config.toml
num_hidden_layers = 26
hidden_size = 160
num_attention_heads = 5
num_key_value_heads = 1
head_dim = 32
intermediate_size = 320
vocab_size = 1024
hidden_act = "swiglu"
norm = "rmsnorm"
norm_place = "pre"
norm_eps = 1e-05
positions = "rope"
rope_theta = 10000.0
rope_fraction = 1.0
qk_norm = true
attn_scale = 0.177
bias = "none"
tie_word_embeddings = false
parallel_block = false
init = "uniform"
init_std_qkv = 0.0447
init_std_o = 0.0447
init_std_up = 0.0447
init_std_down = 0.0316
optimizer = "muon_variant"
learning_rate = 0.0149
lr_mult_o = 4.0
beta1 = 0.95
lr_head = 0.00651
warmup_steps = 125
schedule = "wsd"
decay_fraction = 0.427
decay_shape = "linear"
final_lr_fraction = 0.05
batch_tokens = 8192
max_seq_len = 384
doc_mask = true
z_loss = 0.0001
train_tokens = 107200000
max_steps = 13086
dataset = "wikipedia_en"
MLP neurons of a small language model. Each row is named by its layer, matrix (gate and up: input weights; down: output weights) and neuron, and shows model dimensions 0-159. Each number is 128 + 24 x the weight over its row's rms, rounded and kept within 0 to 255. Numbers have three digits each. A neuron's up and down rows have the sign that makes its largest values positive.
Before each neuron's rows, "fires on" lists the tokens most often at its 100 highest values on Wikipedia text that the model never trained on; "fires in" lists the words (lower case) most often at its 100 highest values on Wikipedia text that the model never trained on. A number after a token or word is its count.

fires on: " her" 72, " She" 20, " stud" 8
fires in: "her" 70, "she" 19
L6.gate121:107164131159099148137102122159081068136116120125114134095103111120128085128120145121115128148146113150095089113155129110090079130160150134105122090172080107209112126090108118135144085092113138150085133181143135179142122126143117158161110102118127113137102149154168118136121146143121160085123142117141118136087126119143125130119121136106065155144136074107110096139146136131112148104114131149159116118137121130147143144147129108107127165126085142126167147153123132127137105123148160
L6.up121:125141138109134089095101149150099115124099123135132183116121096124147138128100119147113092144141156129127137130155064143093153114124116154095138109162147087160145146110133204112112084136162117149133123088118105137115156142116144152129109123113086129129068130129140114154142138096132186118130190155103092110143106078123112149163156168102121129100116105120152114146137128100109108128142115116128114107176105137120145113122116121126151147117129133125097134072168136129074137100103142
L6.down121:069159165156165099083129120139110087100126136128071134127139129140150130131111120129113114136133155087132122134113117121149114113111161163110116107178122115144119134116126140152109114153164139145118136140106146124125111137145161182143149069111076144136132093119174161113147163095126176131174151079154124119171100163150068106202131130124120121114141116112127139111124099124129107128158114088094156140141104123156145143153119114141160145100113143119136137116169154145135117141127127

fires on: " all" 40, "ell" 18, " col" 17, "use" 7, " pre" 7, "l" 6
fires in: "all" 29, "well" 17, "because" 7, "wide" 5
L10.gate108:131163110080137135121106136130129101110106102127122168129131116116125136128161149153137150115130138121130065095138123148142108107133115160136112101129177133136071125118150118150140085142096094122112116146129112136113074135085128092106099136093129141134111117099163116102136164128084189147147141127113160115154091129132155088159118138174177171117111087103108127160076120115165110095133112131165132142111127155124114140143113144158166137119148134162093131122101119175098142089143147
L10.up108:118133111100155157088137131145117153130099128126117114148148127135121142145090119095123165153144138124117099139139115136154137131148152150178153144116141160131142135107102165132128149152093166123127119110124088177129092097167149148104160153135118143135120059127113112119105153144157204138191117130125156139097126100095108101129117156073091153122090150124147153119114140112115122114127119120121123124052130111127148105132145187155153130128118115152133155182168126143146116150106134
L10.down108:117146120157141132144141118117135115109108099065155133153152127163150121153142145179106145092159098099127189115112146164163116128099120139138122156144154134141158128098132123102100135094154157133132151111082119138133132112117155150130145093140079140121127147125133131158106128097129155126138164138129154086109163086123141128126088121057107160133084178131110111115119164164101101160119124143128130144091138093156130159094155159151144128140141135143098145116161131129175088134168126

fires on: "orn" 87, " on" 9
fires in: "born" 45, "california" 15, "on" 9, "worn" 4
L3.gate82:150124117112098142174134108118090136049114127134125112145142117112114114121109108127143141112152132130138084095111138074102133152139160149115111087113134101128127138127120117116156155157099164132128118165168138152113111124110133132133156119129110165146143129111150144143122112165199167135129139152136150134116133138127151170166114106137132098140190158160155154169082095110095103106115184173123135164129119131150107146114131147088116145130092134087121161154104139098161092122117129
L3.up82:141116156131172127111144143090161157149143132142145122132123108174139140122120153096162110108106105122119064091132144132150122108109111119161100115099127132107165104106129134101098156139148096104121159144105162107117143115122138106151125122135137164127142099145132064150059122091116128120149134116126135119083143091114123167102171143133107137129109090137112106038143114126108130140092129145127090101118116154159154103117154087142148082132174146102164115145138124151120151120127113
L3.down82:128131129149122134103139161062159172109112122101131122207088099153109102125154123117109136123137103149116094137094109120105123142110118140139176137134168162118155127101133146136119137133106169142129130116121165160115132129143141101163142119139090129144168133125154099117099160123162100130143078161113099145073165096131143131117119126157094160131088124149156122093122118157138102118114110143114107143139127108159112105151122115141160130103097145126190108138088183145091093136110130

fires on: "orn" 88, " found" 12
fires in: "born" 46, "california" 15, "found" 7, "founded" 5, "worn" 4
L2.gate218:164100176117109117152138160094137152145142144158102148186126110126145153115142124120122130085102161076174141117120134149086173136105109119105163122130171141128153134154101128118133140133094101114147132129118111111123145090118119132159145120133113122128140089106126110186127095107187137129125146170118144161080142146130142153144161127154115126110161148149178148141105111110108102141149107158133091127155112086168119140119120100099097116127142137123134118139072173095143081153109124
L2.up218:181111122121126127160140111107110103144139160185116154181109109147157134102125138122109143112111140099167122120138118109098151100129102127138162091115122126137183153145119136110097143134117122128145177120115129120130147098136145106155125136119123163135150128104166122194113075131151131125105162169131150162065154140143173121167142124145116116124124145139177141103091112143089107129113130195138103112153119111157130107133114119090156102140152133091129116134103183134133077126129127
L2.down218:160131131136127114124192145069172117101073120102151110186120100159118098110146129121152130117117107128119149165076141130136137130142120132109185121130153116151157112089154135092182147138120143165140171116113142153157124139151131113134095103137125118118189125128151116159126147145139109150135132161134165155093168126115145136146151163159111163103095171125134136106118087108130124123088124118120108129116133096156141132137115142121155116120109094099163126166094163124113097161143112

fires on: "ee" 31, "au" 23, " season" 21, " year" 15, "areer" 10
fires in: "season" 21, "year" 13, "career" 10, "milwaukee" 8, "week" 5, "daughter" 4
L2.gate150:164107113137117120112118089144134113091157086153138139156107129131164203113120099122135117079112139132115107133125111111115137149092131128122123097102100151148147134127131161127091158073129133154135147125130087116127124113100114060125158109116149150115121135067156097088125130119176111148138110181156134150100126161110149148115156115133102127123160105142109109155170182131139102151127097148136144107104100113092145190106138077132112139149100126164113109120135124132106120124107133
L2.up150:149138122130103120113129100141144134097142123125129145155112121145143143090105094121128106077112152144110133149142101116120143133094133113114100068127111154157129170128127137131111185113138125157121178113103094138136096133109124089096168126111156158136111147084128108101121119115176091154164124150118156116109117186112140148129152136092109118112166105134121132167154189110153088144112108148173096109140140125082132174134116065124121142190111147128135117150129113150104108132113116
L2.down150:145096113121098148124098123145127129105147104128176142115146133117132155106133103097156127115053096155173112161165094124124174126154140099068117133142143153134150110127118152108083126125160135128134150141074097150120156145126120134114139086154141157110159114121149148123136128117153113187186120188154117101121123197102128112114101149118136139093101131157088124145167130114124119106124107186137128134119129174120131135149102146105117114151107126168142127135143134120134114103115127

fires on: " during" 37, " between" 34, " on" 18, "uring" 7
fires in: "during" 44, "between" 36, "on" 16
L7.gate233:138138114137124144144122085144128130103132158105171122143173068139118147101165135104102094112116122143127131092145110068085126108138154077127107105144143101116142123131112169143133140129149128126088162151114135129096129122110110133144161120170150150086140131110094156129117182106109133116193111180103105160094162137148074156070140127073115129126129119097136158131129095169138141137138099105083122136138167127129116126113122112116117127113121134129092152095145122121144120127113091
L7.up233:121145148082172095145104156093125146076117112174117108102163156114149136121120166137134138155153114110152146131121121147146165092085114099206173112080131110090133111133105144130135130127150129132177154148124164118094152120139143124164089147120113154138097079138141134118106101133110143123145119106115099108119149109112133126094132185140129124133073145146126130118119102160142160136136112107128111140107157178134122096108124130105155079112097149117130141143121081092123095122112122
L7.down233:134093153123147095119119133098140141139095127134132117153165135164113115112119152122107159149127131141179140135069107113165094120118150124147171069101140114093167134135154132092106143106126132156103143141172135106165112129168155136158140158117130148138111122097140130135124118113170138109172080128123106134118112141121153163122152144130120163151093135146122143099159108093131132172145156107109210157104159166117125141096154099165110132124132131148134121139088137118170079140113146

fires on: " season" 42, " time" 28, " year" 17, " years" 13
fires in: "season" 41, "time" 28, "year" 15, "years" 13
L3.gate130:129118144075102148107126147148127082090114124162124132146165161164106143146125082103117130119133147109093120197145144120119120161134097149077116151125145144125126130122112109114085167109152113139133174114092128144132129118103149135102075153138106121127154127101124148081137087114130097135131094111143167131082130156150119148151150110069092142129113140145112103133153126124142137115112111125148149181106110133079133133133097111163094123130105154170130133132121103176093094110107094
L3.up130:130132125113066117066169155122102122116141116118142116135155133138137128148096111145116135110084142154111095140133135085110137117160123115122160110141117141133178141132098130139095162076142125162158161123089133114124170125112112132108080138150156124127150122108099141069129098103150118147137095114129154117100123183131104141130143137080132115146143100131153146134162171133123126100090105145151155148151136097110129149137117072146130120165112115195101109172128119150105128084141114
L3.down130:109121100162133163075110158161143158086160129098151128135128126131152137143125121092142142133108165104132087137129138119117151138141129133115142162151099172125161140125132127091076162111126140160098137126100119101113158124126116157102119116120134109120127120111105120092081108129152133141141116132156147127063134145094104125143110170104134135131136100115096102135171154122138123100143138129148128153087156086084067169153146100125149132135060133118098056157125124111125121131152100

fires on: " her" 59, "is" 18, "er" 13, " his" 5
fires in: "her" 64, "his" 21, "herbert" 4
L14.gate56:140139118119109120094124141124108128109135177180159124109124119139149154095093128145137138141144120138116145146132118145100134101133156137141096129129131129180155155138072141123112110107125157124132109097178095133134120140103214135153097110100109094100097138176136106153109182101143081107124104098116116103127137157144123140156140128143152108131185128131124097170136133138148101152109096122132101144107136105152160114141082144156080125144119156170099175142141145092152136153124122
L14.up56:115124131112156082143137138158132120131100128112108204101163116133116157080114133131171122182139146100109150145147129170106107109108101124124097123122129137170131143169101144130121144136112130126135111053125131141105117119125163108162121118106111126134149139133149107109081171100141141140119129120111133135129115173118118134176135121158095111123184087171155081102154141107149111154105124145111090146110163124111136129137097145102139188139119160092142108099142093102093139131109125
L14.down56:087114130122106074084099107154137068133116106127099137140087072134152092133125124141130095157127143156175128144134124100140103120137152131121121103162122142169138130101128128147143158119135116118101111119116134113139137089107119184168102116112122187108141152151135119156118133093120137108159107118154106154132130145166085176137164150092167137139122163122145119104147118113103082127122107149093102177140104135148169148115096113168140118108142106121120121140185122109136153117165126

fires on: "orn" 71, "ex" 13, "ional" 7
fires in: "born" 29, "california" 15, "mexico" 8, "mexican" 5, "worn" 4
L8.gate302:099115154116108099150120089124116090144149122103113103186159105129132102108118093129136107155142153106103124131124134129099118144165145142164171144163126163121136136071134088100116143160078087109127142128146169131139129143091105153174131130126168113103131109121172115170106111123156105073124159121104145149112159144116181106130102113177131113151117122154132129113095145154101138085124141128105123133123184140116102111132127083133130117132095134139178127140127173150152131143164129
L8.up302:153109142138120158137124144082084088090139150149106123167134103147119160098054111107140116122111123156094093111077121180122140107146112121173152131095093131086146104076159127085106154151132120119141140112108123143139179128140111147141130112143128119146127132113145162123114087116136122105141138163131083133124104111138120108106142148174128146106117093128137095112113108103134120141081143118121138123137144170190144078114147111100135088108148117126134138118103144122159124178155112
L8.down302:130162147139174106144121162083168149103109159114132123163094114119108074131145114164147121101163131142101137089087127111109113119093114097138135153127159159165154174089127119100185120115163115118159130093129134108116146060129125160136108136140135117100126146095142103150068132128162095110119118156104107150124142105091151167135134116137140120109152110135137112148139098117138150139120167131150162097155139137125122127146154120133171152119115141099182154125101137142139106145110083

fires on: " season" 48, " cent" 30, " year" 16
fires in: "season" 46, "year" 14, "century" 9, "central" 5, "center" 5, "centre" 4
L3.gate299:131107110113122110078142110145167104113142169138157164103131101117082152134094142086109145097103129142138117161146143144092131139155106152090143170144148134152126153122163119145062129110142148141154103120139180159127149135118108093139135116096147128124168130135134143071138105118166093122089111113123159116119094135072110096117157128087131143135126103122157147166159091160146149122111065119143141162130128139112096126133106088149109104115151136143091099148115150148136148126102122
L3.up299:113103122142114095085158100132159101128142140144144137087144121128090133133118134104112145119097133142135127186154143123089149146133116141087146130121119123152162155089171104155089119121129146150154128129160162167134139147112112103156141087115143145127181130103142160081124109112179087141102105146126157121118133124113119116124158120089136143132109120118149123153158070138154117096121077124175137169143156127127103165130085075153107099118121138155101108151105138141161121116084160
L3.down299:155107145153089119101144130139168113098124198114141159113115115141133163132099095149091137155102133151141147143121159129112155130157115114115105114128131142123151133142184130132096120126143164118174169134161128148161152119139126151119142137138132121086151108166121144103126079102165089099107069124131138124063133103092106119188191106113129165138131152148127134159133124097140120135130115097131133116142138130118083116098168126139139092122117086153113088151123160137145122149117133

fires on: "rough" 36, " from" 19, "rom" 16, "orn" 10, " between" 7, "urn" 5
fires in: "from" 31, "through" 27, "born" 10, "between" 9, "throughout" 5
L6.gate319:157144154091148100147143166142167166115080153115123131162175099142133095100153153146137153140131132137170105089117153139107177112120131124165159125123138068122150109114105151139181120134159112129089128154167133167131129135132092135140093106110129111129093105183116142179096101128147169140125173124100079142101157123112173167147126145153122167153146142117114090135134112107117115143134148153101093138141133117147138133125099115140111162142132138150112171153128112116124127113122105
L6.up319:128122164112150090153147099104149146105136122101128109176117116171144093115156154103128166132120120145148145110132139147092179110144144123168159140141152101111154144106098133133172116134131140107105092136155148126084131113112085165140121098113122139128088074172082136150083133112149147104129159127110060162102171149111160178142108126133118156155136156147098078123136126084136093141147138154095138153127137116157116135113126146154121151135110138158157153121134103126116110111134113
L6.down319:124122131156146104147178141098177125137136124118121115137126080163131100087166134144119122103134127146178093112143145106135103160117128103133156107131136161133141166130099138166117128091123172152128130124146150147169113148101105140136126121127141144139141165127148099132130158064121166145149152108074138174084171164127166150088108149131169152143117095129137133087104150090148125124158112107122149188171149131139116149141171147154139132126136100112115130134152133121118093106140165